config.toml
hidden_act = "swiglu"
norm_place = "out"
rope_theta = 10000.0
init_std_qkv = 0.0246
init_std_down = 0.0154
beta1 = 0.9
weight_decay = 0.062
batch_tokens = 16384
MLP neurons of a small language model. Each row is named by its layer, matrix (gate and up: input weights; down: output weights) and neuron, and shows model dimensions 128-223. Each number is 128 + 24 x the weight over its row's rms, rounded and kept within 0 to 255. A neuron's up and down rows have the sign that makes its largest values positive.
After each neuron's rows, "fires before" lists the tokens most often just after its 100 highest values on Wikipedia text that the model never trained on; "fires in" lists the words (lower case) most often at its 100 highest values on Wikipedia text that the model never trained on.

L8.gate504 [116 163 133 168 137  95 109 146  78 128 143 100 149  90 121 129 166 147 120  94 113 130 133  98 108 164 142 134 127 140 143 130 143 110 150  99 124 133 128 115 122 122 102 130 136 109 119 154 147 113  96  99 138 139 120 145 163 100 129 127 137 125 101 101 125 142  83  97  98 133 133 156  73 105 133 108 130 154 151 131 131  92  85 123 186 127 150 113 135 147 146 152 119 153 145 120]
L8.up504 [173 134 121 152 153 172 121 130 157 118 109 110 112 147 131 170  98 118  92 165 167 108 156 156 161 162 132 121 134 131 123 118 135 102 154 115 147 129 151 122 129 150  95 123 142 129 134 131 116 111 146 103 127 114  73 165  96 118 145 122 101 114 146 167 142 131  91 139 133 123 118 140 144 116 139 149 112  87 197 116 152 104 144 101 106 132 156 135 130 140 144 122 104  63 111 124]
L8.down504 [103 182 104 175 129 127  99 116  97 111 135 128 144 114 163 169 158 130 146 111  69 140 150 122  93 145 115 151 129 119 110 171 119  69 156 136 109 129 127 153 125 114 100  96 117 133 159 134 165 108 141 118  80 130 100 107 150 155 108 119 105 106 154  82 148 159 130 120 100 124  96 107 143 106 113 138  82 153 150  77 125 164 116 139 175 124 157 127 145 135 156 145  80 159 141 112]
fires before: "as", "ad", "av", "ig"
fires in: "has", "had", "have"

L10.gate356 [ 75 111 159 147 128  96 145 132 134 133 144 115  90 164 154 118 150 131 140 109 135  99 141 133 160 173 160 141 132 128 119 123 142  97 118 113 102 170 144 146 124 156 119 116 164 140 117 117 118 142  72 174 114 130 124 125 108 102 140 121  98 147 110 129 159 131 146 122 126  97 124 116 128 112  98 149  76 182  99 152 152 156 126 111 114 128 131 142 134 158 169 150 120 101 118 105]
L10.up356 [152 148 165  70 112 119 127  93 144 137 106 131 116 163 115 171  94 150 113 128 102 123 141 156 115 110 109 104 103 116 132 126 107  86 142 113 113 163 153 115 145 112  96 113 111 118 121 136 149 170 129 141 151 100 119 143  98 136  93 159  80 130 154 179 111 146 120 163  99 169 124  93 139 116 135 157 143 141 162 106 179 131 134 112 111 136 128  78 156 112 102  82 131  58 122 180]
L10.down356 [127 106  80 146 109 133 139 100 182 115 126 125 114  92 139 148 109 113 145 101 100 137 135 131 121 116 164 141 118  93 164 135 138 132 152 183 129 119 159  93 137 156 162 128 124 127 141 125 153 109  66 104 113  75 172 128 127 152 101 168 140 151 184 159 133 139 150 167 134 119 159 125 102 111  93  99 134 138 115 145 118 123 124 158 176 146 125 154 189 109 114 102 104 168 113 149]
fires before: "ard", "er", "n", "e"
fires in: "award", "power", "awards", "awarded", "however", "town"

L11.gate413 [136 125 121 122 112 130 143 156 172 139 113  95 154 158 126 126  80  87 114 138 157  78 136 112 121 132 113 133 119 123 121 117 129 121 135 141 138 166 134 147 116 115 169 106 130 144  78 118 119 124 145 141 137 135  86 160 136 119 138 102 119 111 105 170  73 145 139 108 141 179 159 120  99 104  90 128 111 125  92 109 156 101 132 139 156 128 131 103 113 135 173 125 122 173 120 124]
L11.up413 [146 139  72 115 139 162 105 150 119 135 103 122 158 172  85 156 153 126 111 133 120 121 132 143  89 138  90  83 121 128  98 125 150 163 153 131 113 102 114 140  79 110 131  99  95 139 132 172 167 131  74 129  87 116 140 144 144 127 120 153 112 136 125 160 139 159 123 135 101 115 106 109 133 130 105 107 116 138 152 125 151  84 141  91 101 158 161 120 144 141 179 149  97 133 154 134]
L11.down413 [137 120 108 143 128 152 139 102 128 161 127 103 118 151 129 108 144 112 104 149 148 114 136  98 183 135 122 119 137 134 128 100 117 176 153 164 108 111 125  92 142 145 146 134 125 168 115 185 125 120  99 156 100 100 155  86  80 142 167 150 144 115 135 109 157 146 109 131 156 129 150 101 137 150 129 112 122 124 124 145 139 144 138 122 115 177 130 133 139 102 107 136  98 106 141 167]
fires before: "ary", "u", "en", "qu", "or", "id"
fires in: "january", "february", "macquarie", "jaeckin", "volunteers"

L11.gate507 [ 90 122 144 123 112 106 136  94 117 109 142  93  89 103 113 131 111 154 151 106 115 107 137 147 108 143 142 133 143 123 147  97 132 105 173 127 154  98 134 121 123 143 188 139 116  54 186 142  99 116 146 157 123 126 117 182 131 137 130 109 140 115 137 139  71 113 148  91 140 115 125 126 131 130 118 125 136 170  74 111 168  94 128 133 175 124 155  78 122 165 111 165 102 113 105 116]
L11.up507 [104 134 138 136 130 124  81  94 111 133 114 128 138 127 133  71 175 165  91 135 177 158 112 103 102 111 145 101 175 152 145 106 144 143 123 163 123 164 105 138 140 135  79 108 133 129 141 132 149 103 124 128 159 140 114 101 141 110 167 160 127 131 125 143 147 131 105 130 128 105 118 122 108 120 113  99 121 119 157 116 121 147 119 162 164 129 146 104 101 134 141 117  99 138 123 124]
L11.down507 [138 139 138 187 153 178 133 110 105 102 134 122 162 123 123 156  98 122 142  92 129 113 152 174 107 132 108 151  88 124  84 116 142 160  89 118 134 128 151 104 156 134 112 125 143 199 148 136 125 121 125 118 130 165  90 112 125 132 116 136 153 107 108 121 144 133  68  97  93 109 145 133 110  89 129 122 107 156 126 100 133 121 112  99  52 125 144 104  70 153  97  99 113  94 111 138]
fires before: "am", "ch", "le", "x", "a", "o"
fires in: "team", "texas", "television", "technology", "technical", "global"

L11.gate96 [ 98 117 104 154 126 130 110 174 151 141  96 125 144 145 133 146  90 121 150 146 123 131  94 121 106 145 116 169 126 150 105 105 141 110 130 123 157 153 116 118 135 129 146 158 114  55  93 151 155 129  66 143 140 118 156 168 135 147 107 116 124 147  96 120 113 114  84 137 178 142 166 125 152 102 119 126 136 159 119  75 127  86 104 101 135 163 124 142 135 134 144 143 158 146 141 125]
L11.up96 [103  96 149 175  86 115 142 130 173 117 145 127 177 113 131 125  95 128 111 143 132 103 112 139 181 154 119 105 140 149 156 135 135 135 108  80 139 138 151 131 162 108  91 144 119  98 149  90  81 156  95 106 135 179 126  94 171 141 135  66 107 151 130 121 130 139 110 172 135 127 128 131 135 160 108 146 134 156 132 126 133 121 111 136 153 114 106  74 113 167 137 113 121 145 178 115]
L11.down96 [ 99  93 121 121 165 130 141 106 148  89 146 116 103  91 135  92 194 115 125 151 107 148 146 119 140 124  98 125 153 100  86 125 153 154 126  96 133 100 135 114 104 104 153 145  99 104 152 108 111 140 127 140 116 131 172 153 137 106  78 136  94  98 135 131 131 169 122 172 149 141 154 123 130 137  83 104 125 160  95 152 125 119 119 127 122 184 127 134 104 130 181 137 176 153 147 139]
fires before: "iv", "it", "ter", "ion", "k", "ce"
fires in: "university", "united", "carter", "union", "international", "force"

L9.gate468 [108 122 118 142 124  95 165 157 109 102  95  93 124 174 134 128 129 119 119 108 117 115 140 141 139 105 148 144 120 118 150  79 153 121 156 121 134 115 122  93 147 137 168 168 139 123 133 150 150 158 137 134 119 145 152 121 134 155 129 116 132 105 134 143 114  91 135 104 109 115 161 131 120 163  55 133 156 181 135 147 141 108  87  94 122 111  91 157 104 157 177 131 121 118 154 111]
L9.up468 [111 182 145 111 100 122 111 106  79  97 136 110 102 164 109 113 111 130 112 118 148 125 131 167 116 127 100 134  94 105 132 106 105 120 124 153 120 155 155  99 154 119 144 116 154 166 114 151 133 158 128 175 131 133 153 155 132 152 137 123 147 120 134 151 104 127 113 146 144 152 179 130 120 121  97  87 124 167 119 140 132 100 117 101 108 120  97 147 141 110 156 108 140  92 176 126]
L9.down468 [189  85 146 143  89 139  99 153 151 130 116 113 122 112 113 114  95 162 159 153 148 128 151 108 113 104 112 118 123 139 145 130 135 158 119 136 152 112 140 140 181 129 124 106 169 136 109 162 107 148 152 180 141 125 103  92 143 133 157 114 137 137 119 102 180 162 171 151 116 128 127 160 136 121 152 126 139 111 142 127  88 112 117 104 143 146 151  67 124 144 132 130 110 115  97 113]
fires before: "ed", "e", "t", "al", "en"
fires in: "united", "free", "freedom", "vitaliy"

L8.gate113 [ 81 162 145 113 164 125 131 163 100 151 150 110 124 138 135 111 134 105 110 104 127 107 162  94 142 141 158 107 187 146 100 143 150 118 150 133  89 131 137 145 108 128 185  98 122 142 139 127 113 147 146 134 126 140 107 127 110 147 113 101 131  84 166 109 108 128 109  98 113 140 163 111 113 156 176  98 137 135 165 138 165 111 102 106 136 123 162 123 131 116 140 147 141 119  76 125]
L8.up113 [111 159 132 144  92 114 115 118 128 107  83 133 149 153 103 111 114 160 157 131 112 124 128 121  99 123  98 125  91  91 137 138 103  88 128 127 103 132 165 106 173 124 131 157 106 118 151  97 119 120  98 117 106 145 164 138 128 117 120 143 153 123 178 142  91 102 146 155 141 105 149 152 123 146 140 134 109 131 128 122 107 132 154 113  86 148  80 127 122 151 146  99 140 167 108 146]
L8.down113 [142  73 136 136 152 144  94 133 110 148 118 155 115 121 131  98 114  99 121  90 117  92 139 128 145 126 139  87 134 101 132 152 102 110 126 112 123 148 135 125  64 121 176 111 161 171 158 161 146 188 113  93 142 136 157 122 124 140 138 119 121 123 120 108  99 146 114 120 167 125 129 131 122  73 160 147 142 123 115 137 125 161 121 116 131 134 140  89 114 128 171 169 137 130 131 119]
fires before: "c", "f", "h", "ing", "g"
fires in: "before", "became", "be", "because", "being"

L6.gate359 [107 103 170 128  98 114 147 140 166  80 156 110  89 118 134 106 119 124  93 129  94 100 110 157 133 150 141 158 120 165 182 102 177 102 138 135 176 130 143 139 137 170 134 167 144 126  99 132 139 126 134 135 121 134  99 113 136 137  99  92  86 144 131 102 116 134 103 127 102 155 126 130  97 148 107 122 190 177 154 122 145 132 122 141 115 119 122 168 120 149 155 143 132 104 101  97]
L6.up359 [169 155  94 140 107 131  82 148  79  74 151 129 184 133 123 171  98 169 119 180 105 158 148  68 135 116 160 105 142 140 109 142 138  92 141 163 109 118 112 144 126  75 108 107 116 110 139 154 123 147 117 122 181 143 119 143 131 128 153 150 150 130 115 129 130 112 136 129 146 119 130 120  67 125 141 113 127 113 102 143 133 125 130 106 170 128 164  84 126 145  85 110 137 154 154 146]
L6.down359 [ 90 151 102 161 159 128 162 107  67 127  98 108 101 144 120 146 177 183 146 123 143 145 124 149 137 162 123 119 122 145 114  79 116 111 125 109 143 133 141  86 143 140 173 140 145 104  71 110 102 130 112 111 165 139 146 121 114 166 101 157 153 133 120 120 103 114 123 131 141 116 126 113 109 134  98 130 139 123 118 127 147 148 123 181 144 136 163 116 145 123 106 153 139 145 110 134]
fires before: "am", "ch", "x", "le", "el", "ac"
fires in: "team", "texas", "technology", "peel", "technical", "television"

L9.gate503 [152 182 182 150 130  96 167 149 103 101  69 128 146 147 133 136 130 128 134 133  89  97  98 135 116 146 134 118 169  67 111 133 128 139 135 123 167 160  95  73 118 147 106  77 129 110 111 152  96 194 112 125 116 114 127  91 109 126 138 114 162 122 147 120 104 104  94 124 119 150 106  75 143 154 112 139 130 129 168 151 155 120  94 144 148  83  94 164 118 147 125 153 137 185 126 124]
L9.up503 [148 117 144 129 175 124 157 121 143 126 131 103 143 145 126 147 146 129 117 100 119 136 112 174 106 192 134 147 115 119 117 140 135 142 171 159 135 109 126 120  65 122 149  93 129 103 154 141 132 135 159 115 147 132 153 147 107 104 128  78 169 133 114 133 100 140 141  68 119 118 179 163 121 140  99  76 116 146 146 128 123  97 116 175 121 142 130 118 131 143 138  98 134 173 125 103]
L9.down503 [122 110 169 124 199 154 148  87 122 103 124 148 110 121 108 121 145 152 105  97 149 142 119 167 118 100 116 117 135 146 122 120  85 138 155 125 149 106 113 121 121 136 109 136 125 118 113 140 117 165 108 102 148 115 110 166 132 140  96 100 160 129 120 118  95 167 156  98 167 174 138 152 155 125 125 156  81 117 167 126 132 166 110 105 117 127 163 117  90  75 173 150 136 140 144 161]
fires before: "l", "id", "e", "er", "en"
fires in: "public", "published", "president", "free", "federal"

L6.gate419 [151 104  93 157 136 104 147 102 136 119 135 162 129  67 101 136 103 105 145 137 118 126 142 145 120  77  99 118 124 108 136 113 117 159 112 179 114  93 102 102 133 112 106 126 110  76 166 142 109 118 178 112 136 174 162 114 160 141 142 133 136  94 114  99  99 113  80 130 109 144 123 102 152 135 123 144 129 134 135 116 123 126  90 165  90 188 137 184 111  84 158 151 121 168 121 116]
L6.up419 [119 113 123 102 109 129 103 115 142 144 114 142  90 153 136 128 157 125 100 118 142 107 142 122 141 153 139  90 182 106 118 148 170 113 113 117 141 155 112 121  97 149 155 114 141 118 147 118 101 116 106 139 117 107 158 130 150 126 135 176 159  96 133 135 153  98 120 134 144 164 104 108 129  99 104 133  92 104  96  93 114  96 144 130 123 138 118 121 134 127 131 154 168 124 145 165]
L6.down419 [115 153 118  93  97 132 115 113 166 146 120 158 151 161 123 114 179 117 129 102 110 112 141 141 119 175 138 139 112 131 115 127  97 176 150 132 131 157 145 105 114 115 182 121 173 119 120 143 111 103 159 116 134 152 175 133 164 146 105 182 135 118 136 121 163 119 116 122 114 171 118 132 120 112  99 151  89 134 121 141 119 138 101 124 132 144 142 147 162 151 137 143 145 166 100 133]
fires before: "it", "iv", "t", "c", "ion"
fires in: "united", "university", "until", "union", "unit"

L10.gate136 [115  91 148  92 156 123 165 111 148 117 107 144 144  99 145 134 146 132 133 173 146 136 107 115 122 174 115 123 164 142 133 111 174 143 138  94 117 131 126 107 131 106 153  83 175 148 134 123 123  92 136 146  75 111 109 161 114 144 101 113  81 104 166 110 143 125 122 102 120 151 149 117 108 123 105 137 107 126  98 123 165 103 156 153 122 151 140 143 129 149 136 132 108 111 146 142]
L10.up136 [170 112 129 121 135 118  86 123 154 127 135 151 103  82  99  98 116 144 108 147 103 103 122 101 131 111 110 136 103 107 128 130 141 135 106  90 157  90 145 149 145 157 141  72 123 148 128 127 126  93 138 167 103 169 122 149 142 139 149 126 152 125 109  92 115 117 171 102  96 124 151  97 147 119 124 127 124 125 132 110 133  82 135 109  66 144 115 111 136 128 136 199 116 108 125 136]
L10.down136 [ 79 127 132  95 155 120 114 110 138 155 169 157 144 139 115 131 141 145 117  92  72 123 143 110 167 163 102  88 122 100 131 106 122 142 126  83 113  92 129 125 153 126 110 138 132 139 142 103 110  93 136 152 146 124 114 147 162 135  83 112 106 115 134 105 117 116 171 127  90 126 125 117 122 114 106 120 131 142 116  94  83  93 112  93 147  67  96 144 101 104 127 113  94 167 113 151]
fires before: " the", "c", "t", "d", "v"
fires in: "of", "in"

L9.gate194 [180 101 121  96 135 127 141 159 154 107 106 169 165 152 123 125 134 129 154 121 102 139 140  67 141 132 114 151 143 151 154 100 134 130 156  78 135 109 140 143 111 158 111 186 149 117  53 179 159 154 134  83  89 177 133 111 100 176 102 108 139 119 105 124  95 147 117 126 122 128 125 129 101 131  85 101 113 113 115 200 143 120  86 137 154  98 157 138 124 141 146 129 114 144  98 117]
L9.up194 [140 164 128  90 108 163 147 110 120 152 155  91 101 171 117 146 158 132 106 136 116 144 111 106  87 136 139 134 121 150 121 115 135 108 124 105 122 124 119 162 166 100 164 106 148 140 144  90 131 168 153 153 142 133 107 138 105 115  87 113 146 118 126 107 141 183 141 107 141 138 134 126 108 154 102 138 109 131 103 134 136 126 126 134 106 127 138 118 110 118 143 131 150 135  81 125]
L9.down194 [135 158 138 139  62 124 144 136 151 132 140 102 120 137 138  90 145 108 170  93  88  98 134 129 166 138 120 128  77 108  92 102 116  94 119 123 149  78 112 121 116 115 129 149 124 133 166 145 175  99 110 137 108 132 133 134 141 162 118 134 135 122  77 164 128 152 140 147 166 135 139 117 142 152 134 117 122 174 109 123 132 139 153 178 135 141 134 118 114 119 115 105 137 175 131 158]
fires before: "l", "th", "ine", "el"
fires in: "english", "england", "length", "engineering", "at", "angeles"

L2.gate242 [134  95 127 106  99 126 164 118 138 115 134 169  79  99 139 111 152 124 158 146 162  98 115 146 138 170 146 111 101 133 131  97 114  97 103 111 138 127 142 138 130 149 116 120 140  69 149 186 150 126 158 113 132  90 123 150 132  94 113 165 122  90 137 148 159 130 153 140 116 134 130 109  77 148 150 122 133 155 131 141 101 153 126 167 124 145 113 172  74 143 143 146 103 135 101 118]
L2.up242 [140 139 157 136 144 152 141 137 142  98 147 167 146 152  91 151  94 149  92 155 134 138 143 142 101 133 119  95 124 106 116  90 109 122 134 176 107 121 173 133 151 159 115  98 135 163 154 108 132 146 148 122 111 154 119 131 132 111 160 104 124 157 118 152 135 116 194 131 131 161 107 115 104 121 131 172  98 145 137 148 147 173 116 191 139  86 119  97  79  93 115 138 121 174 160 136]
L2.down242 [141 128 159 110 176 112  71 132 144 121 109 170 160 129 108 125  96 134 136  89 104  99 133 152 141 132 107 117 136 116 132 142 154 156 191 160 112 124 168 155 135 146 109 129 123 128 165 136 139 107 153 134 115 148 114 133 146 139 118 163 125 180 136 105 144 127 142 100 118 169 113  94 139 112 110 143 100 164 133 131 119 129  99 146 149 137  98 146 102  93 168 107 164 122 152 139]
fires before: "0", " |", "1", "2", ";", "."
fires in: "1", "10", "11", "14", "16", "12"

L6.gate131 [149 148 185 159 115 146 154 128 173 113 108 121 129 127 128 120 120 121 155 147 116 115 125 136 130 145 157 131 130 115 131 117 149 132 107 124 117 133  90 167 114 168 127 159 153 133 130 141 113 120 135 124  91 131 107 159 151 134 122  87  66  89  95 103 120 173 123 112 117 125 129 104 128 113 108 116 167 133  99 156 122 118 113  83 112 109 125 113 140 131 137 146 139 123 103  84]
L6.up131 [105  68 100 170 127 138 132 147 110 103 137 122 102 134 154 117 132 116 139 115  91 146 153 177 115 168 105 107 147 145 137 111  53 102 126 140 125 128 106 113  59 134 104 156 118 159 142 136  82 138 112  58 102 166 119 132 142 149 132 139 132 152 133 130 134 136 140 150 145 155 109 140  79 133 119 131 111 165 133 133  94 153 148 130  94 119 131 141 130 110 116  87 116 152 112  85]
L6.down131 [116  78  76 139 128 137 203  84  89  96  92  96  91 160 112  93 132 139 119 144 142 170 145 137 166 125 136 150 145 144 183 125 106  90 145 120 124 113 164 109 143 143 133 106 120 135  96 113 152  99  90 102 142 113 121 152 107 126 109 124 138 115 139 134 166 140 124 147 129 139 131 132 115 141 160 111 106 105 134 105 139 139 158  67 120 138 187 157 132  59  87 111 125 111 112 117]
fires before: " the", "t", " a", " n", " 1"
fires in: "at", "attended"

L2.gate352 [127 105 115 139  79 118 135 123 145 107 128 139 130 126 135 144  93 109 169 165 123 100 126 117 118 123 126 107 152 100 125 105 119 138 137 137 137 134 122 102 135 160  95 127 138  79 147 159 114 132 108 121  91 137 130 122 143 135 174 129 173  60 128 143 106 105  70 108 149 111 128  84 117 146 107 137 123 150 134 122 120 141 157 152 147 143 154 120 115 157 126 145 113 119  88 147]
L2.up352 [ 84 135 119 134  76 131 137 104 152 114 119 170 136 114 137 143 135 164 117 150 135  98 131 133  86 101 146 113 128 106 132 130 170 164 133 149 130 109  92 109 131 137 114 153 151  68 177 107 134 130  84 121 132 159 155 122 133 131 147 137 170 111 107 153 118 117  60 119 106 115 108 108 151 150 127 130 144 129 152 118  98 137 111 130 122 151 151 116  78 161 126 158 153 144 138 159]
L2.down352 [118 145 119 162 102 145 149 145 170 164 137 172 131  98  91 101 169 131 138 141 123 123 134 129  88 123 147 100 117  93 139 126 126 171 140 134  88 102 110  75 158 104 135 126 150  94 192  81 112 121  89 129 154 132 163 154 167 157 127 141 153  99  94 115 115 102 103 127  96 131 129 142 166  83 159 130  96 169 155 133  71 116 108 126 122 139 128 111 115 154 154 124 153 158 103 137]
fires before: "it", "iv", "ion"
fires in: "united", "university", "union"

L3.gate205 [150 108 102 134  62  84 153 110 132 123 118 155  86 114 154 123 145  92 135 126 131 102 148 151 104 120 148 109  95 156 129  48 136  91 100 131 129 143 108 132 140 133 107 109 142 133 137 113 110  99 105 121 138 130  97 135 127 111 110 125  98 121 113 103  98 153 145 152 111 156 139 145 139 140 176 107 180 104 155 131 122 136 149 107 121  69 135 106 146 135 118 133  76 106 137  60]
L3.up205 [ 98  88  90 142 155 163 105 119 178 129  90 105 149 165 140  90 139 110 133 132 112 164 145 123 143 121 116 138 167 146 128 154  97 120 112 143 121 102 135 146 134 116 143 152  89  99 113 142 121 120 143 113  65 101 123  76  71 134 143 130 164  71 173 153 131 171 126 160 137 124 153 148 162 142 126 136 106 136 150 101 107  95 116 155 113 136 127 137  96 103 103 152 107 153 101 150]
L3.down205 [160 103 101 145 124 129 167 100 142  87 115  99 162  95 120 120 134  92 183 135  91 162 165 109 108 145 113 161 171 111 129 104 100  91 122 121 135 153 135 136 110 149 160 113 117 152 102 144 106 100 146 128 125 113 149 155  75 121 124 138 123 134 145 123 109 191 152 139 125 144 134 114 159 129 148 111 153 100 116 154 160  82 118 123 121  56 148 119 156 121 105 122 103 179 145 131]
fires before: " the", "t", " F", " a", " B"
fires in: "at"

L2.gate405 [167 140 180 130  77 122 167  81 159 125  88 145 114  93 143 118 126 115 123 113 130 118 105 134  97  99 121 122 118 150 139  98  88 136 112 148 140 155 154 163 162 103  73 141  96 171 112 143 123 134 107  96 120 105 100 116  93 152 146  90 114  79 119 115 117 128 134 129 118 171 142 169 123 114 120 122 131 163 168 129 111 143 152 163 114 105 115 135 108 108 111 117 112 153 132 100]
L2.up405 [127 121 135 138 102 124 116  98 159 114 118 132 122 110 141 140 118  89 132 157  99 160 100 124 129 113 125  93 126 172 113 144 110 134 105 159  95 146 156 138 117 119 125 126  83 127 108 115  93  96 131 134  89 170  98 107 103 182 159 116 106 133 139 139 124 187 172 148  92 165 131 140 140 133 130 116 115 124 184 139 126 126 134 127 121 119 139 105 157 102  99  94  83 189 123 134]
L2.down405 [137 132 107 147  78 130 162 117 126 103  87 136 132 132 164 134 116 102 155 140 126 192 148 137  78 144 135 127 126 124 103 106 136  97 111 140 118 121 123 137  97 101 144 116 116 125  99 136  96  80 136 119 146 114 152 110 126 139 150 142 169 121 106 115 139 144 170 130 137 136  77 170 115 139 113 148 129  76 122 159 132 109 154 102  82 108 119 141 113 100  73 133 131 140 109 122]
fires before: " the", "t", " 1", " B", " F", " n"
fires in: "at"

L9.gate388 [119 134 153 107 112 112 178 123  90 157 130 153 126 107 106 105 112 148 145 140 148 124 163 149 128 120 143 132 139 122 127  98 159 111 160 120 116 144 155 146 122 115 171 148 142 130 145 155 165 133 178  99 163 130 127 148 113 132 121 133 110 145 151  87 145 121 111 141 112 119 159 109 135 144 113 126 117 117 124 105 222 142 130 141 160 130 155 115 104  99 121 153 139 112 103 110]
L9.up388 [157 120 100 118 136 155 136 131 103 122 136 119 105 118 108 125 154 135 151 143 147  97 107 121 131 101 146  80 121 141 139 116 104 130  99 133 101 123 141 125 131 118  84 109 118 131 101 127 161 110 126 166 122  98 133 103  70 101 105 125  93 100  96 154 146  99 134 116 168 156 142 145  94 144 130 117 133 166 121  98 100 135  98 138 134 115 176 129 120 136 123  90 125 161 149 129]
L9.down388 [ 82 180 142 119 153 149 111 100 113  84 102 161 165  84 140 148 168 135 143 123 113 139 149 132 162 160 123 129 138  99 108 158 181 141 144 120 123 116 172 124  91 149 104 141 160 142 167 136 154  78 107 146 117 123 154 136 148 123 166 120 125 114 120 133 150 148 132 118  86 134 151 111 122 115 127 149 122 118 153 107 141 122 118 126 131 112  97 129  93 135 147 186  96 114 126 131]
fires before: " the", "j", "x", "od", " his"
fires in: "of", "major", "mixed", "period", "among", "majority"

L9.gate319 [125 148 133 121 134 120 127 137 147  85 132 135 107 133 155 105 114 111  82 141 122 121 186 112 139 125 128 163 144 146 138 113 126  61 111 138  97 111 137 140 150 156 114 124 108 139 127 139 133 103 165 149 152 118 117 111 106  99 130 148 125 127  87  80 154 163 116 119  86 155  91 124 149 129 113 193 123 157 127 130 166 156 102  74 155 136 174 113  96 164 165 165 123 109 110 134]
L9.up319 [119 136 165 123 144 120 134  83 115 118 116  99 116  82 125 131 125 109 108  92 132 126 117 159 135 151 162  90 106 124 136 150 133 142 110 135 120 124 114 150 160 121 108 112  76  97 183 152 156 118 122 142 121 172 146  99 160 108 152 117 113 115 123 159 163 151 103 136 148 142 150  93 124 117 129 140 118  91 149 187 153 111 114 151 114 126 109 149 110 108 118 136  68 151 151 116]
L9.down319 [140 100 143  90 143 131 137  99 132 134 112 112  84 111 104 112 155 153 114 122 135 108 102 144 130 124 147  99 151 131 130 148 154 145 137 125  99 112 171 110 136 168 153 162 154 151 123 124 129 146 101 127 128 105 118 113  95 112 100 143 111 123 107 136 110 106 108 170 169 102 106 131 107 121 144  94 154 115 108 117 128  91 149 172 112 138 172 116 183 181 140 100 104  88 149 130]
fires before: "ard", "n", "ore", "ter"
fires in: "before", "after", "own", "award", "awards", "awarded"

L6.gate354 [109 152  93 125 193  99 107 186 111 122 126 104 145 158 135 141 130  83 136 142 105 117 132  80 169 108 114  91 115 172 129 122 147 110 165  84 147 150 174 139 106 136 124 142 128 116 114 157  99 108 140  83 128 102 127 153 109 114 101 167 137 128 143 142 131 100 121  95 141 160 139 141 106 131  93 169 129 103 138 147 128  71 115 104 166 141 115 136 139 137 179 148 130 130 128 116]
L6.up354 [155 190 129 125 153 121  98 142 121 151 172 109 127 122 133  83 116 160 153 141 176 141 129  77 107 111 112 116 108 160 136 104  88 150 132 159 108 158 165 124 161 146 102 127 173 115 108  99 137  67 107  89 103 152  85 129 134 126 133 189 159 107 115  89 150 100 144 130 115 124 124 169 106 165 135 150 141 111 172 157 153 112 157 157 186 117  95  95  94 122 154 110 124 109 172 125]
L6.down354 [107 140  95 147 189 146 100 110 154 157 110 107 141 155 180 177 159  95 123 117 134 157 163 136 154 123 142  88 148 116 138 145 162 132 147 127 118 112 134 141  88 113 156 109 150 134 159 137 143 172 137 129 141 107 141 147 113 159  68 146 117 145 126 141 138  82 107 120 169 150 154 158 123 119 113 121 126 141 132 169 102 149 100 133 140 166 147  54 132 117 166 187 147 141 123 106]
fires before: "en", "c", " a", " the", " as", "g"
fires in: "was", "became", "been", "well", "because"

L11.gate58 [120 126 156 128 142 136 149 125 137 101 141 126 128  93 156 109 162 123 127 100 109  80 145 112 139 164 181 106 138 129 135 146 129  89 175 128 155 128 136 143 163 164 144 129 152 133 120 132 137 126 124  66  77 130  95 178 115 115 130 103 127 107 122 137 123 120 114 139  91 135 129 107 135 140 117 128 123 108 120 148 163 113 146 120 147 147 132 120 154 134 139 164  82 153 141 134]
L11.up58 [ 98 125 150 179 115 104 128 103 149 149 107  99 110 114  93 122 131 182 122 149 141 122 149 169 111 118 125 128 111 167 124 132 135 130  92 111 138 148 114 109 153 133 114 123 154 166 113 137  65 112  78  85 145 127 115 104 138  94 103 150 134 125 123 146 126 104 146 118 130 116 122 143 125 111 112 106 133 142 101 119 131 136 152 155 120 125  93 113 113 133 132 143 125 115 125 144]
L11.down58 [125  95 139  90 116 120 120 134 122 148 145  96 155 131 130 136 134  97 130 143  73 105 129 136 134 140 106  81 129 161 148 172 158 123 114 136 131 146 164 128 112 136  94 135 156  97 170 137 122 106 174 114 110  93 129 108 157 103 104 137 142 104 177 123 142  99 126  91 109 164 148 142 166 102 131 131 131 100 112  88 118 159 109 137 130 137 150 112 139 130 136 140  97 134 133 131]
fires before: "ad", "as", "av"
fires in: "had", "has", "have"